config.toml
num_hidden_layers = 14
init_std_up = 0.018
train_tokens = 295100000
MLP neurons of a small language model. Each row is named by its layer, matrix (gate and up: input weights) and neuron, and shows model dimensions 48-175. Each number is 500 + 40 x the weight over its row's rms, rounded and kept within 0 to 999. Numbers have three digits each. A neuron's up and down rows have the sign that makes its largest values positive.
After each neuron's rows, "fires after" lists the tokens most often just before its 100 highest values on Wikipedia text that the model never trained on.

L3.gate402:503514433588506518555571468530446446457483443480495487503466489416476526514535505515497445477485530494528514526500410506463468510503474459481433545563524491499523510508479443558490531503644505523530469511540502497478545533498513495510515465516562492584476565511473512446571522544499547559489466485435508487461530522647429535501438546443500485490491505556481503478479498502535471512472
L3.up402:485517533497533530547574462560498545536440514502483537460465456509448546506542481504546575484469517530528429498555499506542496589504555481472516469519487508499578586509495493475494583405461539526557451484513526454491572423546497530448555490509501503587479480478505502567567463500451517558456537492503471494479482452469529484523478510448544532481540537531486522452454529538478489599475
fires after: " ", "4", "\n", "9", "8", "7"

L10.gate185:478579489508510526536543479533499392535482481458548570494491496517508558476443393486486540479542563494553471451510520574564536448468468589560417501544522553464517500544444497475480559468504491520508421504508553474460538518478498500459526595573516498440493505523456480498500441477421468554483497527513449511435433539532496452506540476493430468439561544483517445511483537429605502508498
L10.up185:481529531524461477557494505487469445524475494505527455545457506470518590419538472496468451474532499505554553453540505508569440453425420520574501576553455476450501567425405499493456529497529569481499493528543426487535525454509494485484519516545521530470513459509467574496470521495488511581548526461455488490512464509568470544453475465383446487436477544500513442515487482490427504528503
fires after: " n", " D", " d", " t", "n", "D"

L8.gate337:542454543469574498518466466524478514529400515490475527483437561492489515523555504496429404524503486487452537513553478447522469523520485465539449481562540486446557503472408436537505376428514518560473470493517524480533478539477537493534530488518560513555474526501485521503488586468540552489583480553515497570480530559489491490451527463415559524443463489478532575477458551559445538502393
L8.up337:534472500467538533572443472518520448474468454507506577482363489518479582527537477465442541529442511459500574585485563463506498473522511519466487444495536505473534594485471496514485518482451471491452470440529470500463498524504589556476558483529520481449452502444535547477577512516526501460541549549495448550464484468498538491503530521471502601492418489453463574479427501466516552580523
fires after: " ", "1", " H", "--", " in", " P"

L8.gate332:519533517487543471475461520434449458563407497531502492519493488486518554464482402525479509500466520541523534553556500507414452603493534455428488521470534463519576428539472437567481518454481477421433442410508452485489491451447511481519561511499474533513509521461509424502503441551459587468514484504483450517503496410480501490451458578529528537489531458507507441530515591473497465478437
L8.up332:495523550451529437522472453465563426519426530520488511486475488475444501521507465566567548463508489561463504544525537535418452527489454519497499504464448415460469521534539490469478533449478457457504516479455547502519438505464440507494508501489450463530549453548546506476533462525356503419522501519528484514576521469505492574525477440440552436509508539588550518436529538530588499481521
fires after: " ", ",", "id", "1", "en", "2"

L7.gate96:458507499468447496515522508491486484456539499519492432463458572565564513520512447515470539501482463507483490551550483543494573528522536517493504485547532465527416500475517507525448461548506485548503517554427453480497502533500493581475464493479420557528533546528546484491566507427488527549488497477520506518559497439568474508491519490473526527453568483519504595560548510574491485476492
L7.up96:551442528581493551469517517563506566508493584483512482602546479452468522524492538470427533553446471473515491510460426483461545483404501458531456427468529544510541519518446482468445515528427522523540437475492524494473511491508469517480467535564440532591526415462549511564530538528388481515509484493507487531500542501466560501527507532512527493500417462519549437462453462517553499530526
fires after: "\n", ".", " M"

L10.gate37:516569545526470524512499545472494548547578496506550575456492474511564456517492504477547542577493555436496501450602453446484465561444500518483474476524468541517522480508485589524484549592479512539419523540486520492493569476468481484455514453454508554484491557507479485486482481423455511520536500491536509572549455532595513477493503474481550574481534532525507503518523434575531474497542
L10.up37:521559538448542415550502505556488497500394498560473531452476575493538428509482490587512482509549547426513542528504509523470557581547554553399483441509543556521541493461558482433485466533463527500487528470483554525460503504497515556501515463505453554527443528492519481481566460497548532450563525551552504495475476518446489527529541509470544542433495436496476487486468482576505528561498
fires after: " n", " N", " ", " f", " m"

L6.gate145:481490456578467563454514511512442478520500487555500516487462557472487477535504417499456400526509485508478528484543473512472488507461560439464497434513517500498560490536405589546443509501466438517550515565461463471483525565539514479510508423595434501480493563498483490458580500522482482503528469436390483503510503587576484451522410523452530515486512494521486547450482446491482494506481
L6.up145:451567517477516456483411490469508435539458555551461412498518561505452472504435490549418478486557513544513526528460591525447400579497548487462513522492469460495484414511477498451434498441480495561538489505455458487489486486499501511498489433519437473503512498533472521424560481481434501489559514527470466537505436473512493446467488513477524435525500482460546510533517477437491391513484
fires after: " ", "|", " Party", "otes", " |"

L10.gate204:482525468511509518504497434602489427580433529446476469485464498518476472505488497543459575487538565475512452464542517502502449467550517535545450532536534496473455539434533491538461540479526499454502509543529515508413479488495499517519580493490517507437508575425499538497446435484479521470429507514499504483534443477535527438521436453559435522540439523473590552534560526521508440502554
L10.up204:462596527476434503473534520514440513552539503510504495613433458486527500483474458490541534421574467511455528503538475567449546506484462473513525527532418465488462487541518500560463440581510563536486548511463561475555490528526547544502479445562586602508483497458459428428534522537494513561482496436582502606545489519528488498456473466491474456553564471514514477478511562524447533508519
fires after: " r", "r", " R", " D", " L", " d"

L4.gate338:489510435477461476435554523472512495533548520466469522494484474504492507492525443481493468482505540451502534493550514502500591516441520517459497492520522447551431573435546525523414584502496528505463522519438490467487512554535544484473539546507419492477510522436538516527551468551442561556473491479488493537563461464595478483500468493451447431461521488524491485525513480580500491470528
L4.up338:514474481596471569490478490593541427480574494493524541515490479529537540493515517460536467438497473551534498546545437453475457509531476471518487512576528642510546501472559502568552513413526511505466514456558507463506558521460440499504454545518531560572502578469551483552446496506514528531454465494466447483514587503440549466504528538446469532575478543542508455514472476465495441495504
fires after: "\n", "9", " University", "8"

L6.gate438:491477531487500484500465496520519489535414566550470563599423551455431536459452419525515501472570452510463464492493530491497502518473584457420453482501482509481495426525451504566428475484464520509529477478528513500515476534502506482517506474585498509514491441487464472481461556491536516369531548517506534508498529536471551505494543491518573472473498458543542588447485539423474517455426
L6.up438:463582478549503517514484510474550390549519484516504453529482484511493511478444402488468484440546487560522518517536559522476467460439530481433474490486567559567566513544462569590497492487421412476482440468475463461454527459445516559463543496563444586453514539504483497370554468491453447505571522523541466555528503514516533395495488543442536493457508494572540581495522454432517486504470
fires after: " ", "2", "4", "1", "otes", "3"

L7.gate401:510495464446486436527516466460499462484483458511510551445514487466478403490446521502545560511577531485444453441507573471440415463472528531498471496424508494423581513398515519492516512528522510530523513481457581448465513491461503566526494477498478506507471514524517467447535421487506422518481568490469474502552545488536467469445520406524527517519447504398527516504481444421560556535521
L7.up401:496435464504521535461450520507419532489550514457531547393583526488515464464547554479522546562467544374418554519491518516537436499573538490521496509475518566444557427569460493474496482488558494527518517478515447529487543532531480518526514584548466480528521535453479462444497487493546524439506517510477490487522510479494494490572603516458518460501485394480474494504472500486540465453499
fires after: " ", "1", "3"

L8.gate60:490509498451477451501448508542515443585474459491457538494410495501517497499454492473502540468583479539570569496463549582443517394529526523561496528505471470481540492501472471486503521474538445479524510477509538481528474446408457543512519431519443469480553461541557532478537466422516420461487508514507455486532511447528511444381454521513534446495474514461486503581545514482433458560491
L8.up60:523501468547532413556461534517497514473468502427506551519507544548524467535479502501496473490520523499564536477477537549479538464529510526560505488518550557507505494538431436493488481480480458539504532454534524491531475576505504478566504516525520466514503509508585587491505489507575420423513545513480475511517511437483488468465511496572487574443479448552518505556536555459468461503491
fires after: " ", " var", "1", "0"

L6.gate184:542483506550570459505467506490531418494460505526499465541477508497510460510433397477532601347644603581531493492431559498411483502476449491520496504465548527500542559442541472513468496481503597498435478498499514455521548450469507549517517506465447510539433474531591480405440491499497413463415535487536500556509476478477452475402520545559518547515478451443539546428511508424442503493448
L6.up184:580484496580549464421505485417543485435505515489493464487470507432495469508554516578510515464480544480456464502496484465498507522404488485484493527417536577539587507532483490503491467576425571527518524484394574502423518435540550537515463516475450601518451506481507556451492484462519514448542484520540500588484511545497519447506500521502548510509503486479472535534486462449530456483504
fires after: ".", "4", "3", "1", ",", "6"

L7.gate442:462510468467510459535556525440481552545492519470528474410556471488550436535530530498418481543527492418448545465519495450431490482529479553440531464406527517489510435511447500520533506481489471459550483505498515553492439554476533478514522547507474413456561509479494493423484446546446453488578535511533529516523448510440498528537473467410482473557441520498454523526510481479578522472564
L7.up442:533546498463513481543492565494477485488527531432553477474535501440506538576520442491470519487488496418468485424458496516454484479517458516492529509489501459493502491508454481474474455559563531518474458566504448512472520495544482515503471497530481454558528501410485433475526503449489532502497483554471507478522524510505507525506525574508462549453490503490440539505440502436467500515481
fires after: " ", "0", "9", "1", "3", "2"

L8.gate118:566508492530518453469508543486538488452510477558486514486557435550487380526506451554547484493525545487440512514580516509449473521531472465509481425461590446514489491448551468545487509482533484511489504539491546534477510504505514516439429521555487511452470492536494500539533536410544544448521537441575483504498546531508488536493549509503510487488522535458513527496525391509510561494527
L8.up118:526506501426486468530519542530454398449516573567589482514569495546546492555532424544497529452460510449496544509524524428494534549567565472444486515534474530523459514477498485483477443526517483520453439537453512503587519542576504562512509507540467515513492499486523423493466535472501545539478527580524493463523435503517542560519512573406438534437584428494461526471478493502490459481548
fires after: "-", " (", " ", "/", " c", "amp"

L10.gate39:590512510460509550564521512463506485481517469471593504465467468550495522504484449545495460495518537405506532474506536476553478485509484552456450479505510458509509511487513510580435479507473496464496512467557488469519476460504554585553471475518495604489535552502518486507473440478575453479496486470568424541491448556542510467463505555563478520484559492532488525471543392545561522498564
L10.up39:499526486479583572495563513499482456529452511467505464558525533502538529505460512545475515522461542502486508509456486504502532513547483502510496392553536470540510499451530454555523508458490474464473492531414513507497510553453515587538521492563482463501532478510538460476520524507518536442477485554487545569429481516444445503527557500507463621450483452529445556503482462548465435451535
fires after: " n", " f", " F", " N", " W", " w"

L10.gate258:547464512543546526555559521488441475514439513466505527530530474483508454583481495537541484468493511462539482475527575531538558492542545520552501365504539483513513496538533505544529451612433509452488536454493519545502445518523516517544485456571521555477447472478513478453529479459511494415481526513551462466503486548588534534455467443521553506550528487507533550552489445458545520511531
L10.up258:455555477543502530498551517540427576485460470544472489500480532516449430515428494493551538433536592620520468480526484479445492565571564469486430467582507515588503463429502496469535466521484463570448529507485594481501558500478477504431523529516494531552544527539533446502507488472504576506495477541493450524504518547522505486419528521457403517410504508458510493515514434527495514516435
fires after: " c", " s", "C", " n", " ", " t"

L4.gate391:532529477555498486481452475496467465503447479432457538485460472455445438493524455489530398473615565516509543517568497482425367469464502503607459475512476513472570513459478453533426524476482560451506486534486511535450516560484452485528543494457454565507503557535492536515532538484462441500500507424416486489509488525484512534416413457513514524486523555458528493499500452497520447536512
L4.up391:454513501547498489475484480409536505508490529490454545563502511458509424445556507551527471548441517462536500461565550506484442504477472527554573472492479529506487510468493472498513457493508471541506553437508505553495537630474496504542491453495503500488555497470445600468554535483500453452477577487556562476519506517478472546497508470504462447426522499428498554511459495558563473518494
fires after: ".", "1", "3", "9", " ("

L8.gate306:437515431526511565465449366552516493468573450542465498496457422543443473576491449456471515468490473503514505402540489444532505515484527455575343468578462517531486509513451477540466525442460541489508493535471473472539528495524531488464520446545516542507495558522507584489491468523524546550447559525511499530450506556534501546476456511456449448476494525490512490530475532463572474562438
L8.up306:451503485571460476462455435496548514479501462594395493462479475525448471501481476525498507417528500527503511506501538461457503494515571448519511456480506506545492510555491523481463515466506510562567554426443524467447509485535521477414554419519540547492506475461475594435538509521494490445527616524521561449512519475530544538498428441490498446470469448469588480460493518542562505563454
fires after: "5", "4", "3", "2", "6", "9"

L10.gate488:522566549532453531582568567459450536513501510535606554489472570556497494472526411533509489468459601498498482475556463521509501451478482515469484544598488547506534572521452554578417527582476510505498383520592527577485457526513526481492465468511518503540464469475501458488549518513498499426492481498516525519426474554547522492430496580494564588504465454540500493459453420547463536484460
L10.up488:493504539494528536450563506483419521492458483550509514502503549560448494516451507482479537521385562421435538486511496543498532399467500553514443515534442483514499535505517570472492501549533488493442494481513552515517500520488530509495462397507490437596483432488492500596519475501454485489528456545496518482527449429505483543526525533526469550530531485532474559496479456497508575494445
fires after: " cont", " ", "1", " int", " inter", " f"

L6.gate413:511476654522485459555481520454450500538481479514440565460454580474527531522507464571460517492506465518535526457562537570529516480485524473547516504507494491475510402562521567435525448474583503570543577505416530520517546537524585503488480445527507507501509495506413520491542527434511474496484595558503521500553523515516472479482480435442505448488542507462505568541522517572459536542480
L6.up413:530512565541464448544471493534527518574545483493481552550511464546537521474438415523461505533510421423562584496547548527444510495508546532441533492560454549531534508558506518441489513488504442540466543465472501503501573440525520464435571490525485531482525525462509550493482474483469515518508557483418466423480440513515475446454591543504522500477512533498537511489525501456493519555515
fires after: "0", "7", "1", "5", "3", "4"